config = dict(
    num_hidden_layers=14,
    hidden_size=160,
    num_attention_heads=2,
    num_key_value_heads=2,
    head_dim=64,
    intermediate_size=640,
    vocab_size=4096,
    hidden_act='gelu',
    norm='layernorm',
    norm_place='pre',
    norm_eps=1e-05,
    positions='rope',
    rope_theta=10000.0,
    rope_fraction=0.25,
    qk_norm=False,
    attn_scale=0.125,
    bias='all',
    tie_word_embeddings=False,
    parallel_block=True,
    init='normal',
    init_std_qkv=0.0336,
    init_std_o=0.0,
    init_std_up=0.0336,
    init_std_down=0.0,
    optimizer='muon_variant',
    learning_rate=0.00894,
    lr_mult_qkv=0.7,
    lr_mult_o=1.5,
    beta1=0.9,
    lr_head=0.00666,
    max_grad_norm=0.5,
    warmup_steps=200,
    schedule='wsd',
    decay_fraction=0.719,
    decay_shape='linear',
    final_lr_fraction=0.1,
    batch_tokens=[16384, 32768, 65536],
    max_seq_len=512,
    doc_mask=False,
    train_tokens=176900000,
    max_steps=5249,
    dataset='wikipedia_en',
)
MLP neurons of a small language model. Each row is named by its layer, matrix (down: output weights) and neuron, and shows model dimensions 64-127. Each number is 200 + 30 x the weight over its row's rms, rounded and kept within 0 to 999.
Before each neuron's rows, "fires before" lists the tokens most often just after its 100 highest values on Wikipedia text that the model never trained on. A number after a token or word is its count.

fires before: "0" 22, "2" 13, " " 13, "1" 12, " medal" 10, "3" 7
L11.down426,199,296,147,243,171,234,204,156,200,245,251,217,193,184,182,247,174,216,247,235,178,183,227,201,280,252,187,134,170,182,169,253,218,218,164,200,179,196,212,243,165,195,212,185,246,170,208,193,236,181,226,213,246,222,204,179,249,199,156,188,253,223,206,177

fires before: "\n" 62, " In" 4
L6.down289,214,202,176,112,201,251,193,266,236,202,170,220,232,215,203,221,245,226,162,227,182,225,199,173,161,199,167,251,228,215,232,159,199,213,250,244,170,177,226,158,237,205,190,190,192,164,160,188,188,188,190,181,225,221,234,229,202,197,189,187,264,210,181,184

fires before: "==" 28, "The" 13, "===" 9, "In" 7, "W" 6
L4.down125,192,244,171,206,244,209,240,274,246,232,204,257,209,251,221,155,191,248,175,249,191,241,194,256,167,203,189,231,161,170,220,211,223,243,224,193,204,169,229,230,208,247,157,191,185,172,192,152,153,150,187,169,205,203,177,214,222,203,189,193,224,222,174,171

fires before: ")" 80, "):" 5
L11.down588,218,238,217,130,172,205,201,213,214,182,230,175,201,174,181,199,242,199,201,180,188,157,169,185,194,171,232,244,203,240,222,212,208,236,222,192,222,156,204,187,219,167,198,232,228,214,183,195,238,255,202,155,195,174,162,193,212,194,201,192,201,186,195,228

fires before: "\n" 87, "ia" 6
L6.down50,202,237,211,163,211,175,205,191,225,184,152,172,257,194,184,232,213,212,274,217,158,228,199,163,199,173,196,277,190,243,200,203,184,176,157,158,187,200,228,235,240,184,208,222,199,219,209,169,201,209,186,180,186,240,218,196,189,164,221,184,211,230,200,130

fires before: "\n" 53
L8.down240,225,244,155,223,201,250,225,161,193,178,178,171,206,194,196,172,218,222,163,148,200,242,167,227,240,254,220,159,194,159,204,175,259,179,130,174,233,193,193,257,169,269,184,246,199,207,198,174,159,222,244,243,200,147,206,183,171,178,213,237,218,194,228,185

fires before: "1" 42, "2" 26, "ed" 11, "y" 4
L9.down593,216,232,204,205,187,171,143,130,209,192,239,200,212,222,193,215,156,179,220,191,143,199,189,183,231,188,208,216,223,208,233,244,221,240,181,179,177,197,229,233,239,179,205,217,222,180,201,232,169,170,202,227,217,191,221,191,196,207,155,200,150,210,181,186

fires before: "\n" 28, "-" 20, " " 7, " his" 4, " first" 4, "el" 4
L3.down425,202,199,197,165,212,179,209,226,202,185,173,211,231,188,230,165,237,206,164,160,240,147,203,162,139,193,196,171,193,217,220,139,194,249,169,204,203,235,187,195,202,214,183,159,209,216,205,212,143,201,204,189,260,171,200,240,214,261,220,209,164,193,201,151

fires before: "==" 32, " ==" 9, " and" 6, "\n" 6, " as" 6, " later" 4
L3.down352,218,170,239,227,167,243,184,146,173,226,174,218,189,160,192,239,244,208,188,181,213,197,190,178,230,206,178,110,206,222,186,202,239,190,167,188,182,213,202,192,221,264,213,149,182,237,206,232,193,261,227,204,202,189,135,152,185,211,211,213,181,195,212,209

fires before: "0" 31, "1" 27, "2" 27
L3.down567,206,212,195,241,181,214,237,245,248,185,176,154,207,174,217,167,245,186,192,191,229,242,212,190,133,168,191,112,154,223,219,215,226,207,195,203,208,192,208,195,154,209,265,213,225,189,220,225,167,206,176,171,224,188,140,198,185,222,233,199,213,213,216,102

fires before: "\n" 34, "ation" 8, "ations" 7, "a" 7, " " 5, "ator" 4
L4.down274,171,205,195,211,231,260,235,232,206,186,189,184,180,169,196,168,198,237,203,229,172,196,221,194,196,180,213,225,162,243,200,258,216,201,243,197,212,218,164,194,204,152,205,210,182,163,233,210,258,141,232,162,185,184,180,209,139,167,301,244,175,205,216,191

fires before: " " 23, "es" 9, "is" 6, "ade" 4, "c" 4, "an" 4
L3.down21,221,222,228,219,221,209,226,184,205,189,226,114,185,174,174,169,251,164,195,213,211,202,178,237,204,180,271,248,231,192,269,202,171,215,223,246,182,202,153,204,255,176,184,162,151,181,197,181,178,185,279,203,212,197,168,193,234,207,128,186,175,222,161,216

fires before: "1" 42, "2" 20, "\n" 6, " |" 5, "." 4
L6.down599,212,185,252,166,199,201,223,148,222,134,222,168,175,163,219,191,159,215,188,234,201,200,180,174,242,174,240,190,240,172,193,221,234,215,211,155,221,225,193,215,172,172,202,194,217,184,208,192,220,243,200,208,175,148,191,240,189,192,236,230,164,193,224,196

fires before: "1" 19, "2" 14, "3" 11, "5" 10, "7" 10
L11.down548,195,261,229,191,162,209,218,219,229,140,175,236,160,154,203,191,189,212,241,156,214,190,205,200,217,231,211,174,191,206,208,169,229,240,210,203,159,229,173,166,129,198,199,165,249,133,237,182,190,232,196,259,223,230,159,203,182,255,257,216,246,166,201,162

fires before: "\n" 35, " The" 16, " He" 5, " On" 4, " This" 4
L6.down550,214,196,198,219,152,232,173,240,235,198,186,267,122,195,181,310,238,239,122,191,197,221,252,204,185,236,180,214,206,208,197,185,197,218,206,218,178,169,249,212,194,167,225,160,183,194,211,202,189,190,271,212,242,191,193,202,196,226,208,187,173,180,223,163

fires before: "\n" 23, "-" 18, "==" 11, "=" 4, "In" 4, "===" 4
L7.down280,212,219,208,165,213,239,225,334,180,212,228,165,189,241,196,174,204,202,199,201,196,143,196,188,153,188,225,313,230,231,224,185,178,227,211,273,185,188,220,194,196,208,218,222,207,203,206,210,211,185,192,168,245,173,197,209,230,208,160,206,215,186,212,158

fires before: "," 18, "." 15, " in" 7, " to" 6, " and" 6, " of" 5
L8.down548,231,223,200,197,225,239,212,212,198,173,144,259,245,165,183,249,186,154,183,198,171,206,183,169,208,207,183,215,237,266,188,219,211,167,185,234,170,239,208,197,209,203,146,195,224,193,245,161,166,231,177,212,140,227,177,201,173,222,197,186,218,232,254,212

fires before: "\n" 56, " " 4
L4.down414,180,232,210,214,203,206,165,188,187,197,232,227,177,193,195,220,251,268,166,246,223,211,164,169,145,134,215,222,229,275,173,198,210,175,206,140,202,180,239,206,217,219,220,206,218,190,167,191,179,240,189,188,192,170,196,161,195,204,157,193,156,228,174,176

fires before: " " 21, "\n" 17, " %" 9, " Candidate" 7, " Votes" 6, " ±" 5
L3.down519,185,214,258,208,167,140,188,183,220,186,174,158,243,188,207,247,244,268,209,163,175,189,206,193,210,188,197,198,198,198,195,218,168,175,157,201,181,190,172,177,168,207,229,188,243,202,192,179,240,163,209,157,197,181,173,186,195,240,259,213,211,155,178,151

fires before: " " 28, "\n" 24
L8.down251,149,252,206,222,212,250,195,232,218,164,146,197,199,246,199,203,189,204,216,275,204,179,188,226,159,189,171,238,209,179,189,181,172,171,231,180,261,173,205,157,189,166,201,164,213,192,181,153,216,213,227,217,173,175,216,155,270,148,190,158,200,200,188,159

fires before: "0" 33, " |" 8, "9" 6, "==" 6, "als" 5, "ad" 5
L9.down579,194,238,208,228,224,148,230,209,182,199,147,205,204,186,235,198,209,209,199,222,206,200,202,238,128,165,242,174,204,195,214,249,210,203,223,186,174,215,240,162,208,149,213,254,167,206,207,173,216,190,157,210,185,216,243,228,170,167,224,200,212,201,208,124

fires before: " of" 20, "," 20, ";" 9, " and" 7, "." 6, " is" 6
L9.down201,151,205,179,146,205,212,191,239,250,160,179,206,96,178,154,149,234,188,199,234,209,179,235,169,254,193,239,288,187,222,222,176,189,219,214,226,201,238,208,252,198,153,225,211,207,233,219,231,178,171,182,187,207,171,251,205,176,185,217,190,188,204,229,182

fires before: "," 19, "1" 13, ")" 7, " in" 7, "7" 6, ")," 6
L7.down583,176,229,231,162,234,194,214,165,228,186,154,217,173,180,202,215,209,231,208,201,201,202,195,143,183,175,196,214,154,206,182,247,210,194,176,219,174,197,235,134,290,243,198,263,164,199,202,163,217,210,227,240,173,229,183,205,172,216,190,198,250,190,154,237

fires before: "\n" 37, "===" 10, "-" 6, "The" 5, "T" 5, "arter" 4
L3.down247,187,140,275,232,245,202,202,172,251,210,152,220,205,223,221,165,173,242,178,237,180,204,197,178,166,204,215,257,197,178,181,254,154,156,241,229,210,199,197,278,181,215,225,202,201,173,213,169,215,177,235,187,210,201,167,222,159,214,218,210,226,176,233,185

fires before: " " 74
L4.down635,210,163,270,191,186,239,197,179,196,213,212,270,201,161,198,186,226,258,248,218,241,219,153,258,188,218,226,166,214,223,230,189,219,177,167,222,171,182,160,231,233,193,189,206,252,195,248,236,209,178,217,148,235,196,183,205,196,232,175,170,178,218,177,158

fires before: " " 26, " (" 19, "and" 6, "f" 4, "ol" 4
L4.down619,159,186,234,250,182,202,204,146,238,150,208,197,223,171,184,200,247,200,215,231,188,144,273,225,245,196,162,233,180,169,192,198,162,210,161,209,233,140,153,211,217,202,142,248,184,178,218,223,228,244,195,207,153,216,167,195,179,206,175,174,214,214,197,202

fires before: "\n" 100
L3.down96,225,174,198,174,173,169,200,251,209,212,230,181,168,189,193,213,168,192,147,197,221,218,213,245,158,150,233,178,207,196,162,162,198,195,172,209,182,251,230,152,210,289,173,170,218,179,209,227,174,161,187,229,181,224,186,197,194,199,255,156,209,257,187,212

fires before: "\n" 97
L9.down293,154,262,186,217,197,225,173,128,209,217,184,180,205,200,195,170,220,229,209,167,198,171,218,256,228,184,264,160,201,176,160,210,149,130,186,182,167,209,194,216,167,220,183,219,194,214,176,172,205,253,240,187,185,190,188,187,213,206,156,193,215,166,185,150

fires before: "0" 20, "1" 19, "2" 11, "3" 9, "5" 7, "6" 5
L11.down307,167,171,201,202,186,174,198,170,228,217,223,147,202,183,232,202,181,231,176,156,248,179,219,217,257,256,223,77,181,229,186,239,210,170,182,209,195,215,220,199,152,181,219,205,172,197,177,202,180,199,191,256,220,187,194,242,223,206,202,186,175,175,241,196

fires before: "\n" 99
L7.down47,200,187,239,218,223,238,166,173,180,225,166,182,213,228,190,176,214,151,208,223,170,206,221,214,188,187,208,204,249,206,225,255,206,231,208,234,155,230,233,141,213,227,200,196,165,213,257,168,179,158,169,216,249,220,159,186,213,235,178,208,239,201,201,165

fires before: "\n" 32, ")" 9, " is" 7, " (" 4
L9.down281,179,186,203,205,198,205,221,177,211,174,189,225,243,208,246,211,235,163,239,153,159,222,175,220,204,215,143,142,212,219,252,219,173,216,229,167,215,168,161,190,238,210,229,206,262,164,192,198,153,175,211,227,224,168,162,184,172,210,245,198,178,126,238,177

fires before: "\n" 58, "-" 24
L4.down261,197,252,132,185,185,155,189,220,222,218,211,220,221,189,178,243,183,193,200,212,176,196,176,226,142,220,217,207,226,217,232,215,162,137,169,210,142,222,165,163,213,212,211,193,203,200,178,170,197,214,222,155,251,226,210,207,180,163,195,184,214,224,197,163

fires before: "1" 23, "3" 11, "4" 10, "5" 6, "2" 6
L6.down8,173,198,215,182,207,167,198,154,188,150,204,180,195,176,173,207,216,230,173,171,214,175,217,241,197,189,236,213,266,221,168,195,195,233,229,159,218,238,145,174,186,165,223,193,210,221,191,250,205,223,198,139,183,234,187,185,209,224,236,170,166,268,128,193

fires before: "," 34, "9" 8, "8" 7, "5" 6, "3" 6, "4" 5
L7.down428,190,182,240,228,194,146,197,215,191,189,211,191,221,207,171,190,157,207,240,226,199,196,209,237,114,143,181,224,201,212,214,211,218,184,199,191,160,175,212,177,167,186,220,204,207,250,199,220,167,245,190,134,168,180,182,187,238,211,223,198,213,250,152,235

fires before: "\n" 83
L3.down601,239,212,200,209,140,234,179,209,224,170,212,226,190,181,177,201,263,167,204,238,228,170,228,169,168,176,214,109,206,238,251,239,197,166,222,174,225,216,178,216,211,244,122,216,200,235,182,233,200,177,239,238,185,167,210,250,161,211,177,166,149,216,183,266

fires before: "-" 55, "\n" 9, "|" 4
L9.down266,197,224,202,147,166,201,182,189,171,198,203,220,156,201,211,200,160,223,215,163,213,171,221,201,219,195,212,192,170,203,220,210,238,171,217,189,197,195,185,201,231,154,208,224,200,207,195,249,174,224,167,186,153,236,163,241,190,172,148,213,162,163,129,184

fires before: "1" 23, "2" 14, "3" 12, "4" 9, "9" 7, "5" 5
L11.down88,205,164,233,180,195,222,207,119,191,209,251,169,167,199,180,195,222,230,209,235,193,147,192,220,157,195,212,196,172,177,210,204,184,201,179,240,267,232,210,140,132,158,191,193,182,162,222,189,204,232,184,227,215,226,174,186,217,207,247,211,249,176,210,183

fires before: "0" 17, "ied" 11, "ying" 9, "ies" 8, "ia" 6, " |" 6
L11.down155,233,228,209,192,225,172,162,195,163,186,202,188,197,213,242,191,180,182,229,249,209,162,200,248,132,152,219,218,169,226,197,228,199,207,193,196,192,176,208,189,216,204,230,255,172,193,196,206,176,153,181,208,156,242,224,145,201,150,206,160,254,219,192,186

fires before: "\n" 87
L3.down482,265,216,177,238,212,175,218,174,254,211,245,151,202,169,147,260,225,169,180,179,224,235,179,188,244,210,223,124,228,176,199,231,196,218,189,153,189,167,199,196,204,192,184,152,206,208,210,182,179,205,189,211,175,150,186,201,227,204,196,211,225,215,232,202

fires before: "0" 17, "8" 11, "5" 10, "4" 9, "2" 8, "3" 7
L9.down532,218,183,200,222,191,224,155,188,201,197,199,270,169,184,218,211,153,223,156,219,218,203,222,209,209,180,225,251,196,232,214,256,215,210,178,253,202,222,92,201,196,189,186,174,242,220,163,196,199,205,185,276,179,208,204,173,175,182,176,171,261,181,211,167

fires before: "0" 31, "1" 14, "2" 11, "4" 8, "5" 7, "3" 6
L9.down546,187,195,208,198,192,189,194,188,200,205,222,232,205,151,216,211,173,235,200,159,194,216,190,234,266,185,205,147,215,177,207,157,163,209,248,188,139,236,148,172,194,208,240,194,228,202,141,230,197,197,148,222,211,236,242,244,188,178,180,168,135,211,168,197

fires before: "\n" 37, "-" 11, "The" 10, "S" 5
L4.down567,224,218,216,170,181,235,199,234,263,186,199,250,214,226,200,171,140,251,202,257,219,137,177,269,185,250,217,214,207,196,241,203,143,165,197,266,200,155,236,233,189,184,223,147,237,177,191,179,162,220,188,172,193,201,256,171,150,217,193,187,195,235,169,222

fires before: " " 29, "\n" 18, " T" 4
L7.down46,164,203,184,185,182,165,240,384,168,229,183,188,172,187,163,197,191,211,274,241,208,205,232,224,116,226,221,229,163,216,185,204,171,212,210,171,234,177,193,199,170,184,207,181,172,182,186,197,219,180,203,208,202,216,255,197,233,204,183,223,218,203,158,177

fires before: "1" 21, "2" 20, "0" 10, "3" 10, "4" 8, "7" 8
L11.down217,221,182,215,226,143,183,153,209,239,232,191,253,214,159,181,158,142,231,214,188,193,215,217,187,130,234,224,258,127,233,197,218,195,192,210,233,230,219,166,162,202,190,195,209,169,173,231,221,216,192,176,210,193,228,170,200,211,199,166,203,191,177,196,203

fires before: "ment" 16, "ation" 12, "ed" 8, "ing" 6, "ence" 6, "ating" 4
L9.down119,162,186,220,201,181,170,214,162,230,240,234,206,201,227,244,215,176,238,165,187,184,194,212,180,238,231,199,128,227,214,247,177,180,152,239,150,193,273,169,201,153,223,193,190,222,200,225,156,235,206,209,173,210,212,169,205,164,188,204,218,161,162,264,184

fires before: "\n" 64, " born" 4
L7.down27,198,238,212,243,188,232,202,202,199,141,223,157,219,209,167,205,263,255,220,194,196,198,217,182,198,194,199,136,228,179,204,206,186,187,231,198,234,175,220,240,202,194,213,174,173,157,206,151,207,166,222,126,278,190,194,213,201,230,212,247,187,209,245,159

fires before: " |" 43, "\n" 9, "|" 6, ":" 4
L11.down463,167,260,171,214,177,291,195,139,200,138,167,206,230,193,219,187,152,220,207,223,232,134,182,225,210,173,198,186,195,179,183,172,181,204,189,181,179,197,201,207,210,193,234,208,219,179,216,200,153,211,232,221,156,169,242,253,120,195,242,198,132,195,175,216

fires before: "ed" 31, "ment" 20, "ing" 14, "er" 4, "ure" 4
L9.down91,174,175,224,167,207,203,234,201,208,233,221,164,215,160,182,195,170,192,165,208,186,188,164,177,224,222,144,261,241,230,264,193,144,192,221,204,225,220,189,220,177,170,170,162,222,191,186,159,158,177,213,188,227,223,267,222,176,184,186,208,197,187,214,225

fires before: "," 17, " in" 14, "." 13, " of" 6, " and" 6
L7.down38,184,166,203,172,200,199,211,184,248,230,171,201,110,166,177,242,195,292,182,184,225,216,176,194,219,200,195,200,161,204,154,169,163,254,236,258,239,234,193,217,226,211,186,222,148,216,191,220,161,147,193,187,217,201,226,194,162,184,181,205,228,243,175,210

fires before: "." 17, "," 16, "s" 10, " of" 7, " and" 5, " in" 4
L8.down93,191,209,243,168,232,205,193,277,219,173,201,212,204,213,208,218,186,229,207,148,172,232,184,142,207,202,207,250,222,223,183,230,234,222,243,211,151,158,244,196,228,203,187,193,170,196,228,193,219,192,219,214,215,209,182,152,230,175,211,167,240,203,228,216

fires before: " " 38, " (" 21, " a" 8, " —;" 8
L4.down379,167,146,217,225,168,209,215,171,198,228,215,250,225,270,253,163,194,211,151,174,206,223,197,224,207,211,206,248,201,149,172,155,205,235,164,201,208,161,210,233,239,168,147,236,179,257,189,253,211,198,195,201,194,237,204,181,170,167,144,215,249,218,221,221

fires before: "9" 50, "8" 4, "ic" 4
L11.down10,180,195,219,205,186,156,208,171,230,139,248,220,218,184,238,206,239,182,220,189,255,237,192,190,226,196,262,226,188,196,180,188,196,185,213,197,198,243,220,202,197,191,223,265,155,188,210,143,185,229,232,232,196,174,290,189,216,176,187,189,158,184,257,160

fires before: "==" 29, "In" 10, "The" 9, "===" 7, "\n" 5, "H" 4
L3.down231,193,234,174,204,153,185,188,248,218,205,168,248,218,215,189,215,145,186,153,213,204,199,160,247,129,175,179,267,213,204,178,184,162,206,224,193,206,223,182,191,151,239,191,182,256,186,248,155,182,223,200,160,202,178,187,226,154,169,175,204,205,228,239,188

fires before: "-" 25, "\n" 25, "|" 10, "==" 7
L3.down158,169,221,144,164,182,186,171,173,178,200,187,248,246,193,149,168,175,220,151,203,184,210,168,189,192,230,225,319,270,224,195,201,199,189,199,211,142,183,206,222,166,208,229,205,236,188,210,182,197,199,201,260,203,215,189,178,195,157,182,161,218,231,194,185

fires before: "\n" 28, "The" 12, "F" 5, "===" 5, "P" 4, "-" 4
L4.down260,226,191,258,130,147,257,235,233,224,196,189,199,257,186,172,231,188,192,190,258,224,199,192,238,198,224,191,175,223,179,162,165,188,225,178,240,197,195,216,185,150,211,180,222,219,162,215,125,173,185,221,146,217,242,143,216,189,215,199,190,171,205,230,227

fires before: "\n" 100
L3.down122,214,213,211,221,202,230,156,228,196,196,175,164,185,165,147,210,113,212,190,226,206,182,203,227,171,180,198,142,261,201,170,215,239,152,171,244,153,194,215,217,229,260,153,189,208,235,170,189,182,165,250,245,198,176,244,230,192,210,223,235,184,213,183,200

fires before: " " 30, "x" 9, "S" 7, " of" 5, "go" 4
L6.down153,161,183,179,221,215,202,232,180,142,224,219,219,251,205,179,167,214,170,199,152,158,274,197,231,169,188,238,200,213,240,158,260,227,217,192,175,175,227,201,239,216,212,256,206,186,135,207,198,134,207,222,226,216,168,212,164,161,225,157,187,215,185,222,230

fires before: "0" 30, "2" 10, "4" 5, "/" 4, " ft" 4, "8" 4
L9.down627,169,208,211,200,224,219,159,214,180,214,209,189,170,199,180,193,190,238,146,170,199,220,260,163,256,241,176,203,190,227,234,196,232,259,176,185,182,205,188,191,230,230,232,212,160,164,149,204,220,181,243,294,239,195,145,224,222,177,146,213,274,181,215,194

fires before: "2" 33, "1" 28, "0" 28
L3.down550,227,211,221,224,171,206,197,229,247,203,143,195,164,207,223,184,222,198,257,156,215,237,206,247,152,193,233,174,217,235,194,184,168,226,197,237,207,158,207,201,180,190,260,197,238,176,250,226,243,223,220,173,208,206,134,204,168,211,224,195,199,182,194,163

fires before: "\n" 91
L3.down102,204,181,222,178,199,181,160,238,222,218,243,221,186,160,186,191,189,164,193,176,223,208,184,223,183,201,183,174,212,211,235,194,201,176,216,211,208,196,203,230,240,271,192,93,168,210,202,221,191,260,144,204,213,215,206,213,236,209,188,178,198,222,185,231

fires before: "\n" 42, " the" 7, " on" 5, " of" 4, " to" 4
L6.down105,238,223,225,127,232,186,157,197,199,153,206,215,215,201,229,216,185,152,216,198,216,196,238,178,175,237,178,211,220,211,205,196,218,205,184,246,160,225,251,193,255,185,187,203,195,193,115,172,194,180,201,199,300,195,190,246,183,213,175,198,169,214,185,166

fires before: ")" 25, "9" 12, "2" 8, "7" 7, "4" 7, "3" 7
L11.down95,219,181,190,202,204,190,200,190,213,206,175,245,167,190,163,172,238,154,236,237,183,187,186,201,180,225,215,268,202,161,193,200,191,217,185,221,237,211,171,187,197,211,187,190,180,197,256,180,257,195,215,191,197,237,174,167,184,186,209,218,184,136,230,185

fires before: "\n" 30, " The" 15, ":" 6, " In" 6
L3.down121,256,198,218,184,199,220,168,124,194,225,169,189,193,197,223,211,193,222,186,203,200,154,255,205,197,192,162,164,239,157,166,227,251,142,179,172,213,219,205,218,229,260,211,202,178,207,263,232,161,259,236,211,164,206,182,208,208,203,221,270,206,167,226,216

fires before: " " 43, "\n" 15
L3.down388,136,143,147,168,202,180,200,116,144,188,172,186,225,164,192,231,208,208,147,196,165,207,217,220,211,157,184,190,221,210,172,214,215,182,178,143,201,208,157,216,192,206,235,219,168,209,164,141,191,215,197,185,153,180,198,155,161,220,141,220,215,194,211,189

fires before: "\n" 28, " |" 13, " (" 11, ":" 11, " par" 4
L3.down543,184,176,176,213,211,149,187,187,147,160,181,219,203,133,195,204,200,184,213,167,184,208,189,197,167,225,217,211,142,249,202,220,196,221,229,221,229,185,203,219,228,202,174,198,213,220,208,189,202,156,256,248,245,211,144,272,178,220,233,263,180,233,215,195

fires before: " |" 42, ";" 9, "0" 5, " the" 5, "ing" 4, "." 4
L3.down337,228,228,219,203,227,197,184,191,161,227,199,238,165,187,228,166,139,205,149,207,230,178,201,208,222,175,180,190,124,238,244,230,209,253,198,220,262,184,249,192,221,161,218,231,218,171,212,186,199,182,205,211,172,143,272,198,209,154,182,243,257,182,197,235

fires before: " /" 18, ":" 18, "\n" 16, "2" 4
L6.down590,200,203,221,232,174,170,203,138,212,173,233,207,238,184,150,257,173,147,200,209,210,187,176,207,195,260,217,82,218,156,197,199,221,263,175,219,201,214,212,217,236,212,199,190,132,228,182,227,173,246,222,213,199,144,151,166,209,187,182,199,224,205,199,199

fires before: "1" 30, "2" 18, "3" 10
L6.down118,156,198,193,227,206,223,196,172,191,210,201,185,245,189,153,180,191,172,233,198,215,220,188,161,264,165,271,178,140,254,156,143,137,147,203,215,226,205,191,203,159,240,178,216,226,201,189,184,218,195,128,172,215,212,225,201,211,191,242,175,214,195,186,226

fires before: " " 32, "1" 13, "," 9, "2" 6, ")" 6
L7.down60,220,225,273,177,195,194,194,142,170,173,148,165,157,178,209,230,157,181,251,141,178,181,186,164,199,165,239,228,175,193,214,207,152,161,175,223,244,210,255,208,201,195,225,155,191,260,165,206,196,257,220,225,245,171,199,211,227,179,204,178,217,172,238,236

fires before: "\n" 37, "p" 7, " " 5, "per" 5, "erg" 5, "ph" 5
L4.down319,167,172,242,209,212,202,214,206,191,192,244,138,230,182,178,172,203,228,173,182,166,224,218,257,262,176,198,128,204,202,105,177,216,207,174,225,237,205,235,211,158,195,161,226,157,200,169,179,264,198,189,191,197,216,298,209,165,213,158,208,181,213,207,219

fires before: "N" 21, "W" 15, "2" 10, "3" 9, " " 7
L3.down431,143,213,224,185,246,215,206,183,212,214,186,236,163,212,182,193,175,155,174,198,224,162,210,203,219,142,198,201,197,190,209,194,172,148,188,188,247,224,185,133,184,209,187,246,216,186,194,232,156,267,195,182,175,169,234,253,191,199,151,198,164,197,230,205

fires before: "-" 55, "\n" 10, "\"" 9, "1" 7, " " 5, "eball" 4
L3.down34,201,220,217,218,200,247,218,173,235,152,232,189,209,236,172,188,189,167,205,163,228,250,145,194,168,224,225,196,217,245,196,177,184,188,190,204,189,198,239,172,185,142,189,154,184,175,220,177,198,200,185,183,168,239,236,192,230,234,223,232,207,218,217,183

fires before: "1" 20, "2" 19, "0" 13, "M" 4, " |" 4
L3.down408,232,226,185,224,188,201,248,286,213,221,161,204,197,206,164,175,220,184,225,174,228,241,191,172,181,157,198,243,200,232,182,218,131,217,223,177,191,153,190,169,176,115,195,135,146,209,195,217,191,204,199,148,208,189,203,165,255,202,202,193,180,205,209,192

fires before: "ed" 34, "s" 10, "ing" 5, "ion" 4, " his" 4, "." 4
L9.down210,198,198,204,147,187,258,213,218,149,234,212,192,156,175,192,247,262,168,203,246,170,170,193,223,189,227,233,205,251,230,222,168,177,240,220,190,205,217,209,260,199,218,228,171,199,189,188,186,215,154,261,217,168,199,238,220,198,192,198,238,240,226,173,190

fires before: "\n" 47, " " 37, " +" 4, " New" 4
L11.down525,195,210,222,192,213,230,201,302,209,191,167,166,231,228,213,212,168,169,258,211,230,186,183,215,166,157,217,233,187,234,183,191,155,228,191,202,169,159,211,228,224,215,197,203,194,245,197,184,167,173,199,226,198,178,179,200,258,163,191,185,170,224,165,217

fires before: "ed" 27, " to" 9, " in" 6, "er" 4, " for" 4
L11.down172,121,198,183,203,219,195,252,166,193,171,206,200,195,208,256,243,193,162,135,165,216,206,179,235,137,210,211,191,200,174,211,214,216,190,187,257,138,180,234,214,225,153,192,173,221,233,217,211,228,202,211,242,147,204,233,234,181,200,178,189,220,246,197,153

fires before: "|" 25, "\n" 16, "0" 13
L3.down107,199,138,209,202,229,165,166,126,213,206,155,189,259,152,166,210,219,164,209,195,145,213,177,211,190,184,155,145,224,235,189,171,243,184,162,192,147,209,184,199,213,220,208,201,215,216,192,229,182,204,241,269,199,228,161,125,182,188,175,236,149,177,222,203

fires before: "\n" 99
L3.down44,206,242,242,243,142,250,211,225,252,176,151,228,213,223,200,167,205,243,258,179,179,171,168,198,168,226,200,226,160,192,255,224,188,212,223,225,250,141,204,251,187,203,217,182,214,181,228,199,210,219,195,199,221,230,175,198,180,148,224,217,158,196,186,186

fires before: " |" 43, "." 28, " &" 6, "–" 5, "3" 5, ")" 4
L4.down488,190,189,214,185,204,205,241,204,227,225,283,202,174,207,222,156,238,180,104,228,206,230,251,177,164,153,229,247,218,210,248,191,180,206,258,204,226,214,198,126,193,142,210,224,193,221,194,183,177,193,242,197,201,176,226,157,169,205,201,254,214,192,175,166

fires before: "\n" 59, "us" 6, "oming" 5
L3.down339,217,202,171,196,178,172,229,183,194,212,143,177,176,248,234,218,237,199,188,150,196,173,220,167,200,186,223,201,185,172,158,190,232,262,201,247,167,213,177,220,181,160,166,238,201,213,183,216,214,157,206,146,206,193,148,205,192,189,185,214,193,176,149,166